Weights of a small GPT-style language model, trained from scratch on English Wikipedia.
Size: 8 heads of 64, MLP 1344 SwiGLU, vocabulary 32768, 98.9M parameters.
Training: a variant of Muon for these matrices, 1103M tokens, 8416 steps.
MLP neurons of a small language model. Each row is named by its layer, matrix (down: output weights) and neuron, and shows model dimensions 0-169. Each number is 128 + 24 x the weight over its row's rms, rounded and kept within 0 to 255. Numbers have three digits each. A neuron's up and down rows have the sign that makes its largest values positive.
A block is one neuron, or neurons of one layer that tend to fire together. After each block is what it responds to, as a language model described it from the Wikipedia text at the highest values.

L3.down195:133123141120132147116107124109122155152096101101153124149171122165142155135116159139096086113128110143114146123121118186121120122145118149091155092138110128142156142088134083142110141116126155104128131121133171116116133135114143103106125173121094106121135093136139120131078136129173146110095144125118087143121123123089104140142147129141165143123165126086184123123104138116157128103103134139121143129112124148104129128139155109130142115120115196115149142128107135143112167063136150065133139105117147154118078146
L3.down707:127154128081125109107149120144130100148119146153162129090157121107097115135106113143119148091152121118142157156137122101109177098101139106103126159090173119161181170091127120122112139152132138116156165141103118175187089149095130157095149186118108113138102132113126111154155131132172127121113110125085160158164125135117149144164153153103122130178122129135121105134089112124124144125082104186105119101118148116146124129147089080158173158150140159103205097092144150132146116118136106167163147119146136102155119136
L3.down888:147142127144147092174129111127130144107105138120151167116115075175097142125139129128121116142057140121130165118111092124127123143115111112120103154142139141179153118113105162129086140102132136098140098156130136151115116170106124136091152164103121117154119132091131153097125156106095153128130122116157123154099082170130143125091137111146125116121136160132127154137091111163066134142112120151151135093169134140094148120147159087115119128123150136129122106138113092128129099162157110125138175146081128170079118151
L3.down990:139130130128191177111125077178111120097155112150131120109149110120109144129133108132110133072137118158126132160153136141110133165147141129096118114135105104183113150154145091135147137145168131125142134100128152146153078118167120141122152138111137125120128126129154094095134169134131100114142088121150113084147153186117121125158169107138132127101127143103082124091124092129187130125135102165152120159129118154129132122185126158078136146139165102130165129134154120119127113140159132110118121170142175125140118121
Description: Infobox section-start bullets

L9.down288:125097129078142101134148146115152153165175137095128105121154132127127095126132114137132141119116142102132101172112104148099112143111134135137087119131174129106133136113128089117158159098166110149150144096115136085135155089108173087155152192116118087094138099118131134102085120116159115129123121085192125065172149138101121137140129123131152134129130103095138144167125132141116157116152138155109161101142116109138163145145152142176095114141113125135145147158146134123132090119119139120128146105115163126125134121
Description: Structural break tokens

L4.down72:079160157139079131132101120090113111101144130110107154121132155171146139170176140098130065157170155100054164160160143110108109128100118101153109140124121121136144089120119064121118091136094144120114149120143169119145114124113091115112093175141109114137158108156089124138142127179126174120093128105120104169166113146193124138170175150110142143101152125102151096154100124137110136088107089135114146164125155158123134088109151171097090121124097119152150138159108166128163109128145104140113129133101149134143139108
L4.down274:119127109132128169149113118128107160121126158157136118149133102139137142157111108125076118119100131114069112107116170130129113154150135149126091101098108130126077108134124093124120083163103142138147090123132120122162123090114121101108101122092121130088134170098151156115164093119120137148108108163131152123135145157125133087135142099099091099149127156124093150105155095181161121115161179153097084157162133133130112109152122147147081100118096127156150140115123135143108127104082142089130111144155149112161124104
L4.down276:150068137115146135163131105112153144111160168118127141133053107117155098134081121132092124098081155121135135096155145138078108120150120145136117080131142145120101142107151114129146116138159091179151123155098128156117129131105133103149083123145140140133169108102133139118102142153151126139122117136121145120128145122115118146123158113141124143168130128136145160114111117124112113114125127113128126146134136128161132129120123110130150110098142064134154128160132146144123122132099080124129169143131130152077164151
L4.down337:122119092092119159118116175141145126127121145106130145101160084117150130110118109121162113164162117113129126117131141106123102101105120172094133116102145127137110100144162143133145084135151154089119113096157132090145155156119149107139123102123158085141150117128118184179095100105120158137135143132165125134120188102165085141111153165110143163150096141146077112057107105121137122169137128171110103127155153140130141133118100152105106126089120077100114117136159126121164096103111094143102111102153125113150156125
L4.down348:135146100150118124116119123140103115106118118146213176090110128147092144157084153139113177111111109156151137141149151136088111135140157146092118150135151121093136149145132107157133105106111118118101092141131134128134136093158168131145130111142123142115163110121137103156108136130206099098126135146142144129159116126120108130113121148143122150098133131113084141124124096115130138162120145110146157114151140140074148095141111170140129150158105091105161098117129128093119134168153130115144129135142126126123070148
L4.down518:162098137056139131091154100109087157141144126115120160141111156153093110121089095126148088155111130146144139158119104120087121085155118177116132123127147123147114094121095105132120116091107135142078077143103113097148107125076137149119124156148161134126128168140146067149142129110097158125114147094141108105134140105144126089155122122113127110158143096158119130107153158142174152153153162106142122152191118113161129146120112122131150144091082078169106134147124128151140156133155140146131089186154142159070139104
L4.down555:142097132121135088138165153194145138101171104116155133120121126156106130142121124111156123124112106113128125120133130154105132154140099130098124098142144105172116158138112115123127125125104099148145107117130145129118107122156124114128115131117095104157116117161150084174116139144066116126126154114105179127100164108143152119139142104133168154145132115128122135177148125133138132136133105159113161144105113114127125149138119163152119064133125107143074102145079098136119158145161111124085113143161154108075126134
L4.down816:133104114152138074132094101109139146102104146119130093135120137168121124093129092127141111120187137154139172164127140105149149086112105103145159142135149125158127134148160115158113125151173130118141181146115058121116149079139128111109159128130127149129123127169128157116161113095133147163123101159127140142144113157111163134071103129141121138079135149145148115129114081124110089141146156119131133129118141080107156144139132126150198150116110060145117158142113112120099136130110116168137130141133148111102133149
L4.down875:128135136129156108110118105119103140169139118137087125165115099112103110129138129139139104121135139126084145122138135106125113104165134087137123120139146143104154118123145127152132070111086147147130108144108126147147117137122099132091126097135083159111140117145133072118126115126129157093141132107137122107145133124145105107162138123108127115118095120120166148126178153142164158120097130147166151161082112154139139133129080115146172108068128142152122133182126081103133118156121124160124097127144116153134120100
L4.down885:129144134136105159178153092143125130060116138124116115133137166130147149152111132118080168144087108124118093144097163125122120139122124106116145111107143092110124142145155038093138114147076090119125135139142121122104138086118139138131138137086177159083139166133105120135167091166148149144130141137135105117114130136162104160118105168128139131154147134138105080103159077121112090113114117135148145109095117108093108131109147120110146125066104146136101147097120123134101077125119086090124112123127118158128144129
L4.down960:100134097094107159096073125164097102112132124106135107125145120121141150109151158130119128093143127144186137117138145116079114102129104065080138177144136100134113132120115157109125119130119132134132144113095127127135119108136099104117136128161116128137115164112167112153082135158147119130173105131130131107171138137141133145146196145143165143087124121094117144123141112116144128131121159111124145147137144109125136169185123116156131108110086104148128129100127129165153160096114117116140135138091135161100098182
L4.down1003:106120160118089150165057123143160113126123127150142174131103132134173151145158136103113123100134115103112126150101124177107117099119110167088108127082112137051137119101119107122079105121126101157108070133093115075126145136132139118047127110155113088118134141197123162135151144125108105112122141141155077132152109146125126119144110106119101138164181116164139107121135134080111129096115106192126118132138122096116133122154134120147171140128139130091130143127133142099122174143140131142136126158084133138121139092
L4.down1078:111092148130151144138132148122107147154148134102155182114117157147147129113110091107156158159096093135131140137176120118126088161155133115147128159119106136123121152125147095128107173133173158136129119165095138137138094058144084136120115101117151110141114125117141146136138141115108112118120167141165132115149104154122115118094136115117142167143127157119126127143114145145110122133120147135112139088123140105145115162130131107109155143158080076118096138130130158137096111117181153136090135159144125163108124152
L4.down1119:133125158112132165114104165114138165125150147161171087137102153204130163095125104145152149186090144118120113168169138158137143099142139112115082120146162111122077127161118113134139114152145145160142136092105129124125128161134098087091131099123127110132169117162169118144139128103106178164088128076131137137120109161113113137122148112143164144090156132133150110115119132192121096120150119111168150158148112118114138140101115149132151110089125131171136109122130106145111161127133118142130108103154116113086118103
L4.down1326:161109118111129153116159094099125137121141165139160096152144139138134145119118090156101131075138119150172149125134105106135160144096111148112115075125135155144156134102185094178186108104162127071103090135137111149116120110096112123158139123113085117124157088145139071117112117159152141084121121089168095101111124113146120148140144121124115114116127112114064114175151083145148126137125139126119132145144108126185164122128105137154102119105105122085139126134171074114138124139125101153112142164082151096097158135
L4.down1343:090124167150146155128108158140094129131067133120113098110104154139095135127128126132121117150128131144141168080151122118137115158138102110101156114117106090142123128109117107156110089132177119135132114142092129115178108137097129135155129136138131087162107177143127108125106177147086110135191132136125135150176174098136168106114161155150060129113118133117078114151143132114146151098099133122142166163157108136086096152124106142151128143132137152153135127149138117111094121094173142140168175146082136128172144150
Description: Partitive "of" after quantifiers

L9.down339:120091114130089133116125118141137094108158124158096127088109123101181133148146134117105110093125130180122115120161126123116092074162120124108130137108133152113169128126129109138125132133186100155091121123103105122128073159123131158145139134132133084130102111123110102129139125134093151130142133119122116083130106107121164096113144110156099166100125118137089104156119084168099121127066112147157106153117134139130142133098139100120110106108144088134107111140121133102147123181140069142141074109134172133113145160
Description: Membership prepositions

L4.down14:126159143138140105084196137130140166108104137162143151096176135099105123129134137179135088115146086115091123187138101135168140142102164143102161143130135109127159185129152140140103162131127143145125147104133145128134098146173140097122126123153086120154145091109111090148154190111122145114105140104148122140119130121123121136168117115128122155141144149145112115123157121089154140138107115131098145130129085115167136115134140155129121101151152141115111146124173095087159161107087104188145117131165104128144100141
L4.down89:139157133160100147141110136104129110107134118109150102093177168098147108119142118151095126171166155140136099161122134158146150099128107127082106111147103145127146147161117110140127143151143126119143128113111119130119123133101141167131148151164128120148153128095147117152120127109141149111105116136102145116120109083140136142177121133145173131110161138146100117155120119103113112107124142138113152145140173194145186203118130149093132168147114123067127099130106105125123112129140129152129118117138150164124165111
L4.down115:109133124139101175117125147152091127113157126108187091078156111140097148148135152151130117163104104139136130144126131171111142137121138131104099166084185190138144176157185138141108148091118154157151123132140095160123150184127134137149109122135077089134101108110129130136120166139140127131121094133120139125143156109111124149085143127086142122086113151137149118125151107118147179160149122088121119136143135119170130144137120124163130100156154166143165133111136064124107086112153123132117132159147118152114083154
L4.down170:148109129115130156155134134101144161131161129149077125102131158129136142165148150161109120126103100103156126121166117098157105161103113154139117129153113111139116142157159171110180111107140105144157116128142120133139152175107109093124154115119125083094155107112123113106108116155099160134115099092144127110143121164116124113124120092093114117150086132166140161151112119175147113145164123090081114104137145132084169092123095135126110157095143057171167131123099129129093115117137118113135099152113096102158121135
L4.down278:153155173143121143141181142141140161189114112147108052125116097141135134145099122122152166158096123156115166129156144174123108093100131146113138146128165108067125127124138152095129062132117097129122128120097144130104099126145122140120128114127071165127101095156118129121154139151100132133084124131134121108115115105126156116109181109083123072138152129152106114136151128116117092090118117129119097102170115126153133115130125162109130175098148149130143110150107107108189152100139140135143113124114157133103192141
L4.down343:139142121125121152125100111167137145136150145138121134149136129146146144111168123152122095123078145102139164124128152113116116076127137135137132114102162123122122186102149137085125179120077143131143161139134159127180109112143147164110137118102135084125114106144137155112125133098135136135100104173081130140175118143129138144157178128124103117103170124109171121111144124152117139149115108129091137130139133097122177113109103131103116097121120188179139164140110141122128102086129102145092167154158113130090127129
L4.down430:124131144129118162100130206119122133108136101150129115093133129155107170133150151123148118100119175183157144132139110106109139179152123120154136093136128148133148107140133152113107116171139172129106150138122139124128145089172093087094126089118135138139188142147115100132134109129134142126132129128121117102134155146144100126154141126122114108154149135140131136151115122139129151109116132116136143158156138151097133150142153110162135134129144166108138109149120201107131042113106094132133133126124128130156147106
L4.down495:119136105116120160154136117157092141142121114128168110176131130134125115138154120164134120132139112139090107110134114135138122118136083106144137100159148111112118112107139123126105168132122126110101121114131123148103113104092133178122123125123133105162113149139103092166147160110139179092137132131108099121121131140137112158102156077102136141092147122131124127176158155181129154073126125122100107130139163114133136103127184110160108158074132075103148130141135133120117134146152076147131113123106142108144164123
L4.down508:157178111156144104153151141139099090135165165067139104145134108087154120144144115183146121117150096141169103109170163171137152121108157131123130123096108096132114112143145112107128155138098131118111166185137100129144115127123127100125150132138123147146095167093123133139175184144124129153126176110154173108153131120147121123109112101128128170143104154144125120124098150143164155172150133121112182115140133132103120103159127158101122186145162116116134103118132095138105141113108157142114154171137130119132125115
L4.down703:162181122114145138111125192147133145128134134160112113138099129095115114127105097114126144139149151165110120141118109138153170176135115142120139093115132100142133130152134098059136168158125134053139096119148132147078146126093155120131094135145147141144136151115114134135124124099151111149166169108143163120138114108126114122169107127159089151134111121128187131143135134090146157137124081111160165099124150147071136068152132118107161100132145128133158148133151174109146153176126117158132151123158122096129146116
L4.down992:120159090125183076150139178146165118102109131123157107124145149139138154150117074117122113103111075134126193077148179103146108121101084134070125098098101128153162092090104156141121137120101141111088142099115095135106118163123110104100115162103116105152158154157116136084157151107143080125130124134129092141127117119122121119118106144117135130173099106109146171095118137123096137096133126108173108119105094115111143164170096165099118110147116172132149130132175097115117097114102121125110134128122121129123103131
L4.down1007:094126126087091169111138138154145103111138125077124103137149123120125156168114146117106138093154103138143153133163152103137129164144086140092129109080122107127107121149138162125137115131085152097114159139133141135124133162090108189139117139107127140120126133169114132129130149101129133130166182155089130125111121134147143147120117149102167167111111125153113109125137120127105130107112094156158119124124095094137114101139097138132119128075114061137144110144160133110096123160138105098146101108109150156183153126
L4.down1039:104147121135146118133131129156137151119120100146121116133119139159099156135154127101143111097113130132155139113170085144076153153113114102151123099114118155098147163125083151140175123125151105132144133141160137118109120095121120153137117168150110113128153158149097127166090152152138141124117129121127139122114110138120155119147116160169131121102145135096173098136087116099084158131135152144099119098129089116118145108111163145128104127144098132153128135163114176135104119125074150088134157161095169119127115148
L4.down1040:155144169128089112093126102107132146117134124114121103132172142122109146129133123101093093175098142134151089100154110166125101095168149123154149159105143104117090155129153131114141125107126120130176139138193154139143125106127120132118157137091122120093121151100097140124104145133152126137126145118132139110125125164142091098169139104135173103140085130152100095102112128146105086191123139122145118103130117109108103139086149099139149128166124094149134128124086113106120133115134111121125156122098119137113163151
L4.down1042:120157092113160108139100143130147146144132161110105134163112110131115117097101126140141122127086126105096160165135115093160108138114132141151135138133112091126124134115095088099130104133128111157138155091172137126123126161110129128104127115141068122159130140111091153167165124141138119099091121148145116177139097117125102116139118159150159162133176117166133145148128106141129131124146122162114118109127155159104162132156125153142161161123078169097117108119115098124125161084116094129158135173149120141114097168
L4.down1086:099138149103178111154152114149104129130126132084164100116106127096106119082132139144125110114136117137121121125123117123171157117057115109122129139110105123132153133095115126147083145145159128100133168109143116151134102106135102119192167117123120119102142097073109125147125116118123112109167140115129151122131143148121164177112096106118134113173134150144169189144145125129145153139170131148086087141119127144127146111108117093123131122160169186151096151095134108116097123111123119188127108095104144110152090100
Description: Infobox list-item markers

L3.down639:125138188126131134153130084093123152139126158067150159141134166150163135118095150143091132125120159144152159157137147143124153128176150122142182187130112108099101109123184126105123178150099129122127074167134113109128153078145128151127106149125140144108109143154142134131126162131134171135140116127122092178134138125172179150117156126140133156074111119159112120164153173065133105099122198102126102131154107112102109159122110142148149144139118083148091113112097150138116158164117111119114125106120104098114153125
L3.down955:143124153109107125121092155103149139113146107156124109117114129116138142103167143148103106142085137120152125154155094136141192114095111113112121150137156132087108103146138126139138096154122130108107150131145131164116149128148154157116140168129132159164148158104127089128106138108114152120142140109155108153130146131112127140081199132137112084144092158136150161126120097108133140110109158118131136152159120112125109123143102125137101113066097111187134159124120148114118089135142074147119140129136177135055143127
L3.down966:103122142096107122141138145098101135137138085131098138114113159139180133101136124144152095143143102143108167148175113106138144154151155116091134126095149081179084122119135117106120105106091147145080145170109109106106122109114102139135125106138099136156119151175160112137146123113115153082125107111155099126116147106090099093146106126111160107127127136091132155118173126097124148100137133135166125145154154121130106157142136108118135136139077094133082111133109116131122120116128130131121102140142152138131086129
L3.down1220:079177129158140116126136162145143082128166099124162134091145150127093127114101086160121054121101141129102158149110098140143114119132153132087128131127170099111132126130134119087135120127120096145124150094131074106147154167136115117102118156143136093105152101154141113115129139150122155135146091124120119136142121131112130161136197169129115124132156149145159091150166095110170088105140102115095145164108101103121139164112109087136119131110137145166180116152159139157118153116178160138145157140093160163149112105
Description: Partitive "of" after quantifiers